Weights of a small transformer language model: 10 layers, LayerNorm before each block.
MLP neurons of a small language model. Each row is named by its layer, matrix (down: output weights) and neuron, and shows model dimensions 512-767. Each number is 128 + 32 x the weight over its row's rms, rounded and kept within 0 to 255. Numbers have three digits each.
A block is one neuron, or neurons of one layer that tend to fire together. After each block is what it responds to, as a language model described it from the Wikipedia text at the highest values.

L4.down298:148126124124108092129191178176080143120122114148158089033142169080138104166142124153099162146151067141152101067131157039078168140212160155133129101143153090106114097118132105131135123034161120127173127131137144187125115110163121112128129123119106146151114154140160126135124062094126096101127108147115120119124150133115071094087139148110129151121186128167188096090126120061130123075148112139085147111151198099139078078121100145122102094109149138102114168149142207170103105178147104186126124149149179108083133090159173103103133141109100154150154110124147156114128161101129187136120149130129214125184120179205108148174069109143167109133109127132083133141119167163084048114127145131204077114137162044065103164149133126065155105130161067145167121174171092198213160122148139
L4.down2046:138097127162091186126109127110142105161128131117123111119135102157149064098171154146162139165062106140098199168090128120146160131092199165114125130099082189180118123115089085112113104168128115164106059143180163148137186123137085126176091158110157117140111088117181156141103130143119155143149146156142109078173115101148110138114160132117119124165124128100122108173132150108096100131122126103105201128151147090094098090151115092147175096099091140113092146105195104151170111103202064138125199166115121122192112166143135088055170146128065103140116136138130092165084147136157148115062076121125147134139109137096130070060106134157132152117161108126097111082159137164126116159079127110102130104116136177158065158105151157129105106137111166149095176100128085147107117165167137
L4.down2373:183041100113184139174074153090087115126130092153139184132127090147120102134152180159138099113068096121120097140146111144151145086161097124154157129126113100052112112133188129167091130178140142134138161149129132125169135132131142114122093129080104206158161162182129123135159089129100101132178159163112123126142080104183137125151126121166116135095099116121124176129099167133106113094082112114136096115149192059120114123154136137110104107159099096081147127144106142105150113093100134049131123115099104117132077124145181177147095132165104208121143138155122127127111067131104142095154104047165115132176106105102166171120120181101155119144132111121189106189093109162131112153168115083105119125197106143181138127142093092153113143108120138127143122145108131143159121077112122
L4.down2501:099106120135144101140184130124151128180124167117150071125132115111144106123192146106165173175119156158107140167110118132144152118122076103143156157179114159091066126115106121127102131116094111107174152156155185182111068164099154150185158078188094125141148174099115120154170157176120156122074095173094103112126139159184151103073117150103101160105095110130126218159062143111122116139103151145141087091097089107110150213147134090191174175142088186050173151094124117158149174143115117118129120100125165177112185102070123085090107145123118138118150134148148158158108143150155130132136148181092069099180154169145107194101144131045071095090107149134102116155150135141117141080129159086112132085190208136127109149214125149095162136116062124122200122114100143170166146133117109
L4.down2750:104119195098100155162134102156095069113140181091119132094135113057089105156165148158132112153106146150126130123088142111125094108146155114143150100109153164146147106093123150121145082095183143130149118135134109164145145117096114149096118168154077124091119103116111136067182132126113133125148184174155168131091099082163127126142112147186106091140119137123255064122149108132167132146121164122136165118119080108145156117117147134129148155121159104125098119133141163231113092123147170070105123149130122154146121085156206110105126133107135165126132138085130102104085137097059164138086195083158115086088128104116152116128134134085112089139108124119130106134096149097130167093138170143088077146105173116153131161132166121134161122172197155132151154164111204148122103152116153
L4.down2757:127138122166110197150120074128147122054116152159091124151151107147118078133195110130066100132120137079119162091112097125132152077178121163184143126110214142148118153157100113133107114098083114170165135168138156114135089052143180119136120148145124085077063169185094145045112118133133168155205161191101122139163169163141129100098121038116147129154037146097097127108127117120164151134178079115134102071085147102145138123089147102077089116198149123108139114128073109174107150068152083150133057147189138129152094136113152142092191058120159105027136107146122123165103120122092131122131119096153102160094096157156100126122149098143127175114149115124162149178120126057091099125141165184118090148169143160095142123190128136122122130154100199190127129148092142084093120118138111
L4.down2791:175137146189114168166143151119131153121048137155048153142097081094056150079146100184141142129139171139113141159143126137148144142139135079091077144145139135093114183122157128115130098106117147120136095144117082200129103080082163167114119118083112173180144140127097125129147128131165148132100161142084119165122129122157164106087199085153100110109127147190144141105156111126172139123152177105101142098123132071122134143104117184075117205040127130098097149083102122144116125106125096181110157166173184165130097101098141152148179117121157133129148081076098078149179137097136143119115089105130173100119124134121147128091203078188138064141140070144123112142124108160094128091138123163143139172147087159148137160177122140155140145192131184101131116105218092164111145175115130
L4.down2909:224157147138113159115135146088114118154119125176119155074129088068133070095157141156111180132133179113102143133159116081104111121141139044131117148117122157152066093114075115092152163109143096162166059184115123155125112108180140131101149135131135124087140072106182119182154085148068129115144122202103143165130070149149130123185127114201107060130079151141110078141141169117113119100099194118115150136193156047134156156090146154172123144149126127107212128134142091106121150098188183132114103123092112107125135136056186114142161091172163059181120122142136130136091096156128133145122152170138122113156147144086117150141105134103084117136150194180076131116125161145147091124114122113117180190131129111121109109216133149109120092192127125133128178150165081118126136106101171
Description: The leading 1 or 2 of a four-digit year split off as its own token, mostly after an en dash in ranges (1904–1907, 1973–1974), also after in; weaker on hyphenated pieces like COVID-19, U-20.

L5.down246:189128109116133120117195122138126084123139133133133133155208105108093114106106140129125080125133101144094112109112114144082092139102182122108118116128109163115127083183132120146113083080148092080156143074152087112148225173179214160091090144151206124110135127136075160170146149148142146100155150130086113085145173154130067129098089157148132122137120097122114131165162095103105128109111096097075074136121059109101112144056143140128121130154130139113105173129111071157158152110140151123183081143197054090168114181067130088158109156125169126159127101105114095130153116124122187184158136112144119116163142147075078168130170102069132103070108084095150147123143147108212184117169179086172117142118159082173152134159181146074082170133118147139117107157121083065113147096105125
Description: First digit "1" of four-digit years (1938, c. 1500, in 1991), plus hyphens within compounds like daughter-in-law, follow-up, Middle-earth.

L4.down548:119148169096157080131123093208079143182139124129108169164152161158103157134143042124107135108134121083129115158126089127126177162143121066098158146126150185132151108107137121130129117161085124182150171147137092133115136147125147086114074159119154118169101129099116140078110102124061167075116187169144112216122207109135174097090143095077087122134162059129146061130100102116105119139185143113174050171092112155143190147142091140104113099168065104117137117077113131170159121129084130140101074146092101084111150043189200131165157167148080129130166147153090126107141148106075118128148105128147076119152168185177124165124184106122147145150101128085116092157185108105079118111126148166100098108110098118113125133146101115151142055161129173088129121143180129112085173095140106
L4.down1145:134183161134156120101098103127085136166158106088199091145152120155161146113113079116169165123101200088117120120091099121152162073121107144132071133132092170147112176058147152189174113082158164157126175126109142108143123106141086135151168095151098139158152141140052138124136196185091120189123143087134110102136141196098061175098150132184129172130120135106094158169110064133098109122161115129064138134104155161177142117174084089149109145133091143137142162132172137145086113122119143133086108145144080103116075118139097104121154097163145096134168059105172085142111171104121121141114144143051167116117139131133126076141147108080106055161095133136176164217147138090135137158116115093079148122141219106113133154170185181113142151133089156148141155134143151137119154145153159
L4.down1195:063140120129141150175114149093145118142137124169077167121213083153128158087116145133152140081140151107117115122116152137180066128138110089107145136135137129096167167070141152162113131134078134119122160135129137064071187145098112134155142129157123145094146143130140122164160134125171141095165116113116054090120124167127159144156121101208081152114114107213141139125132163129127096124096185150139133071140107136103158146075146139118115135087190088149161109146106171151150099155062130108186097120138134170167102184173141156161100191188097147118147085144115062107092102162064155127114170075170107189162198089128164082105123140118109125095173162141144096101117130155100094161154107116058155106160065139125060146160069167118131136098108119092104089162184175130117136133098121
L4.down1551:081117106091093127164121075110125137100134113138127097131124182081119143083102159146141122122138148087160115132131135103141160145082097151120045131115168096139171120103165128111180097137163062185210145113052146165129143120147142141155173199172115094108140131103115123089125189141146125136150077134134093105168134240071131093148110110114171116105130100153149174165129122126192140144125150127081151181134132087135122086138110158122132195132133136089114173149144119186136179117108141107118180123120104077083099115130146093140155183140104098077133194136171148128114097136107179168186131088131079125065098133142132093179128123138159090116113136116085150117060151098102115112087139143073104138107073113107176142129104051139113164105133099192139102119131133140131115159065179
L4.down1762:158152128158088076146132086065092074097098089159168097141156165106125104067121160150126155121092174125099137122146126120146092115072137093109134110107084152121142149138048090166145171127139158088113125091142155099125129144089196149113113150073145123110110152138101182077117200080088138128142179143152114168208119139123107122119086139133153135125172132160140121115121123132119082116106134119095129144104129054099143122137109146110114127148120127129082145149072120134099183144153139118139102096149134187156153102108155098128114127136175103081146145169138151200153142102121111111196168138101163120134169096112180141131116100113098112099104152086092079098172161138143076132135191096146158154110102122111103128100106159139181121177147148170125158164196126189177176148154127
L4.down1785:134074170096127169101151141153130140054076174141137121120177158140105102167105127153126087096125174147136165134091168142173118038142147103121152120119109094041106185107120166133056088081018095165141077059107149155105170131149106137117166106135115046100062138225169130128145156145073141102102152147100153132144187102117187090159107127165080094110127120164106127155090145106137098144168140161129108178181122133154126178125156141108140119154165164127111106082093112144143132181163097152163152123078146143147148085136140207140141183119127144157099165108124144156109127085103160118104117099160126131089126089167135119133149148139124163137105163111126096100166074077111088241134127122100174116156091114145185202185132161089148166138130108120079104130106117153145111153161094
L4.down2050:154165151097172176183111197124128151149120173112161185108117149110136166110174142111136111128143142147121104128110053140058173144141112100097108145108182137062144183103137113124123068163117068123114119134145186168155130117119121064210155097153095102152121171131151155155154087109069088113161101079099105209112173129104120087149035035143135147161116100178115173184122133118060114143148146140140104123159130148097099134167165151097186100072160067056146174155149148137107093160112126141165127137145072127167140154129155097109103181128104207160144100145059140111146173145121098124125125144128075123113142091058130134168136147143115108118151159116105073149190177116149149120114102185097082158202105160153157097072130099155104081139103107104166113161137110163121162129102098
L4.down3015:185110124141096158163138147130156133137145145144098151124115164141164078097161132131122199163116129100083106106109108095188078168098131088147115139175117105150109143159136108099058118160122121102103193152113086193131167193078146187071130120135159127133137141068151097096075189149084146129151174095141093110133123093193162088089059146139127122112104191114119083097126157084137165114139072118085116163088124118151122051122123108080138135104088127185136082099136104105103175103083159166168157090096181121129144128179130102113116126067107116100121143122142079184173092053134151137101200113164119160177145110177160147070121060153120143127095098077097135085136106127163145083099140040158170151149109136079113106081108138134154160123111202157077089123165167126134096160111170
Description: Coordinating words joining two parallel items, chiefly and, also or, &, commas, as in cultural and political, City or town, Rock & Roll.

L5.down1506:127089156160115120187156112142136140120130133144132132083147096137135132168125083130104135181086109139137107139150154167129136160098191133098151145177152151084147157144136146168168116144114174149142115139107167176103093109106120137116129178170094067156109047074133123122106126136108103122180107155172062140160183182119125149137121120097144105148136169099132105076114118104179158151116126136115108188127197071130114166162131143134159161112128136136128134155107155182162097121146135129174157105060156077155115111129182133144085216075159196062121121078173083130094094105171102157119109181115148130166076122155147125118130177085076103116098112142094147148089108133083190177091156084105128137104144130157126189156126075062173172086176179122072149168055078149102123090085081
Description: Conjunctions and joiners inside multi-word proper names and titles, such as Rock & Roll, Machine & Foundry, Niklas-Salminen, Language and Linguistics.

L7.down590:111155171184122095184135142103167155125110143159166048154142091101135142144108113095123153151159147083127122074075166162083157153217126169156113152157120127117123109190139119127106153126122196154163107080127110160150134123144109059115142159115159081148118082138123144125106054115108126195121158143115143060079172101143132111069134104097155141127084169119126170110208120113150080152163103114085119144054098171146135100146140121123181145133127107117139102114161070151145186163110101132136138101132204187150157138103120165143184102094155154118140145104099116182119157102101078113060117133174075117113067188092106125103116166191168169129126123118102129185126174108115123088178138165159116063104136127095169074109083185146119144117172141061155110116094143162132129149103121
L7.down648:162181121091129119125067127120109122169097083127157063105115107089141091190109152155096166126114159125117081093134092122176146118075145123140170129100112148131111100164172167092185129122133143125082109147127133160195155147132166131112119136084107122067126202152118170115164147108141126140139142087180123074131122120119104034116131157096090058117062083123161121118138209092076153137000173072116117106163154111133182136165121156149161027069164073130135120146088162079148131109078127150060134132143122093163148140194155094115136139131135149094121168086094114142168103104113127099156143136156104108099105133143134101149055119094112192167109130152128108162076118119146127156079089196121182126134157101130108113112182101160168153082123096129143102120088109159159151153151076
L7.down1444:142156115129113176137185125114105110162122136051154160143131104124100131135149107121108165048088152119093137116049114132174121129158131169155121125144133136078070117137163133153165139123130106098106163107140165090157139120137136151144046096106140130100129086135138138102105185085079143108125186139097122120109129078151078079130110169130144064156142126087193113139156112126157122123138106153115129100073123106144106114070137185123179127110168113095147195118089103155154154099130098170124109078088086170082112080133167101155093116147081100198121113142110112165113116181116200141089135107109141111086149152124113183120137151156077114124085127102117211085069141145123119145161168094088057116069117131119107132139110118159191122184195099160071076111153140187140216154179070
L7.down1645:151137160170149178201140135153104159106109070161132110199125146158086148131132150120141135148118167183143097145119173108099167111120137109140147202161137174138129082115177089172124092117112124151145106152151077114154127142139134122139176136114157117120092172137162107097176123149157151177123171121126110156190170107143114121136082130098171116183159091092142136148110115040071124140042157130096081138146129087118138152125132107186134127159106136123086163175177100148137115107110082109029104061139081158121163093130067131132073141136168122069074104075133135106201168099145153089098149166147110173128124125116108126118123139173106153118157139120064136142130135148140174094215088148157117155172183151134161124113118124112149148098102097183165088084053126123087116139141091
L7.down1719:147126183083127110153129075107119153141160129068093135143116074103108122087157121128142140127138125124141092102157058058135112146126145157105146165170059109123143147141167124104146145147121111142141147135188130116148065119176070151151078144096137125182137111135125097080148138118119169172172081152146185109162124184164114166196115150147140093123123146100183138170144172135116091098129181100119104173134108174052154120084122133198119066146184178120100186175114198128143139124164121134104092125168039112152064124109091116111104141127168097191094108144137054123128114114097153082134132077075158144152110066159077101099123146218139167101161145070147181083118154193165115140137109076147092100150129106203086114111128157098114131111108122135116126157109141093123212136133133
L7.down2112:137150216149147157191111116114125138151121134109118107130090114145142127113159188167098146102119110110137086118181123100075138138162149156073103201157139098168129129138120119147182163120132146164135173139110145136113143070140109065083081107115149197082121106139138154108121153152057182149139178094065122141098122104173133202131120118165132097135128145173116111114155111080138081153116114197154112100052126124110117096155094070118111175182123131156152167098149158135142139186142103114110056098129148114151085152150104088101093178119148162167153110157143149123127118107120153163086164167115209117168157114143158091085196140177133104116184065105121103113109126147111168095086140123122133163134101163156199140165105131098114117072129100075136152177096090152094119159141144
L7.down2663:132109083080128130062123119113161156151157098065129104138084122159105104123116163125160109138128157176125118122099158056167084124109112151127133144096072093135117090186148137183152116115141143107126179151194113123162142130091128116105095123064161158133093151133146173119190110124135118124158151130101104140153103146166059128141106130144119100156150169128191109123114099125095114131135117196101086161078146119113132143058184139173169189186111171082088140155137207156125164125118180087126130089149095141131081135145102171087128099127193117164102089112119094108148087146132133138154146098142175135147147096148115094147124172168136156158161047108111137190127159122185102135087104082155137141156108098145113111154143144141115191065140131149120150103109133138086181125135124
L7.down3053:161156092074105199140094103103104151139158088150157096159085130133150144161112110159064120114082135101163122083134151166167072149140052059114197175163114146136121130063119082116134116143127159092105135148124159104120165108102121139141101065124194128095133161102117118133119103102104166121144174144183152138098089132176099087115104146139166146166165067118129148156103136104090180094142131144134141116109062134150118165196228160129104085143186124172160118093089125127137134131104084067065078141149134160136132109124136120141138115182147144116144142143108102187115134146136142112126160058168161101127113109079077128094130212127124157088098150062061140128153174124122103095158087145149092136115121163084197107105098167177179173166160142152083136144181156108105170153130195
Description: Last token of a sentence subject or first piece of its verb in dated event narration (Lions re-signed, Hughes joined), plus apostrophes in contractions and possessives (can't, We've).

L7.down513:126097182075150111140096180143149108135119199142122139078134192080157115106160117139135079138095088122161094181109151129134163185139099145094117113111107138072104134104143132135102095147132105128106128097104108123101140163122165111148177083096112164095140117130215111141137106144082091122081123169125070166139091095190076112160072162172153153096158085137105106149103138156145149155176098115101193149103112140156136094135150179170125163161104093084097080136150187107169132181198101121092098072175115108110113103086167165105165192089133122103107041131164151107109118103080140115168108190140135127141098156102188111168148140156192125087118139153173137104092109145099088145161047073149175079088135095171158156210164151160144093119085145140162082154178120096151176059107142
L7.down568:156212103118168129091122151114124125172186100120139073129084143107130121160100142067172085164186095096081101078119117127113127137086122168090123131143160088097120134128182149147155106138099098094094107091188151147072165145105109113083136088142077131109122123162149116148130160085070129148151159114160150082101122154147120126115109123114094184117099116128174159086169119120069052150045102144179144102195180156087084118156155161106175065050142115083155113118163106119097158128158131134143096107097098076155144146092103102140148155082141145137075093116132117167137126155120115125155127032122118157107100116129148125116082155041138060092119125180125123143140146161131115165151123118175061119134128137105110137098125162199123096127138119118119102167094154167192173118099170
L7.down728:187137146181195143103151177121123142143148110123171093184137151190109123127099088157128120112088142096166139124112119169144171177166120209086155167151096161083141115104149169140161095098115134106139151145167122138166105140082171143175095149120120092082114140164124110082104052120100165120120144180128172123146192078074138166098134133199108088112165086171128154123095136063111154149150137102088170156159135123141123135100159117126177132102148148142096132117182057199166077095173100109088106169076099115118180084109113097184087162097137100171133145186077124145084093153146120115158117140163108178101135089104105121143164056135141140116188042166150087123132113087101152121082135095114112099097101125153205126148126142111101114134154088164177185169075094141148101084146144
L7.down999:144141110113140121129120143144147080136132160097132121127181137166090086114150120134166061167083163110173126148111165207126107163142122125106076070095142169146083161129140116147180109124132137168097162122124188134157122137134131163090101181099119128144134081144139073067135076095111125130096116105138103088189116213150127152138104168126113070142096161113111132177174143141111138137141092062113110141105101213133123097093035067089184063097118135127099086161155136079131157116131128174115113151079096110150107108128156121104168092158139122129162151162144104084093086177055126174159143166127184139110092114062220103106145094127118143085106124104115132078125142184105161152094111107183166158074107131233187125092131113111095113137136109154151158128078085105158085153167147
L7.down1032:100149124092136159168119096126138122168177179050191065155091136124183113129092117121138133126150160186157110144173083159143133153065138122127093160105162200142142133132181149102191091135113177103085159124142113168236169144140118149129128146073159071148172171130127131115101197130108110132130095177126148138144123086171113147132106155115111147103147150136145193149141139126118154108113110140138158133110115157128047145105045132048123134175101133069183054104089172140136087182215078101117200116136121135126098130112159150178143199079083180154156147181147118182172124152066098119168086111141113145113106126184132144191122129143121098115128144137120152154106117109089114131076105144130160108062123125184117157152168109124122082171115146099170172119117140152128175114171121
L7.down1211:107170105140098113145086142187068095152082134166132117182123076153049118094142114079151135157105182171176156058149122145108190153066102119084103134134112126125142108161121133132182070148111118141165135220130093135100157155126160077145142136116120186135108209214110098131119119130122101182138154136121140157102135152125114145090098166077151154118079213164158062064158135128090166085097060175133145154108130104105143105118151142111105132150110110179176114102058117123147066133118141134124128143133103136149111138141195117134108160182106080163154165181149122122115161141114108118092118093127117130081163113130073136153215115100157146124134041106117139138117149169122153178100161100136143109130154156217157173136157065165139121177121151097180109159129101151072141113141184
L7.down2607:093086134153159042188112146185151110144153174083084118120172100129141092126164166132089112160040155115127085198150113203117117161083172098083160119156164127185108148107114123137132162121069121136127154191088154121088166131112141114080172126112147148127117119136120108102119094094112160115162145103114132149087111147120129179099158103098122150185159130092100069115166108091191132107163158119101126197162049151154106128159150142085123040094140133110152110138094173143079153113164109139135124124123154085182170125079183157140127070132100101103131128122229122146097128085102113157116096133091130178182142123121112165101128158143175103084175129148161109144173072090154195178156139134141206095065132150164124137144143135153089113086162107072098128107122078112136117159097049
L7.down2701:170172094144154070095117142167174102126140151142117135086121097151190137141155160090099126165123187154141114108167149142137168121095108088130098065103140077154132085120147116108119074169117089131084168162042105163102115126169137131126188172050166088153135127120099114139093111123133076066114123148138126075101164105162110167123074150101141136138130126142054101177147083111121189122120172075131110144105118091148186120098171163108150087125093133112147105083121129180108102184150106069099079129147140118143150124028142163152128148175144140110116089105172138121132109110075087070128078130185147146169101085177137128166108171114160158103125150096154170133169153134132107087126154203143128063097121150132159131107095097126119085117140176134115144164099163104116127133158108
Description: The space token right before a four-digit year, typically after in, a month name or a full date, e.g. in 1997, April 2007, August 22, 2014.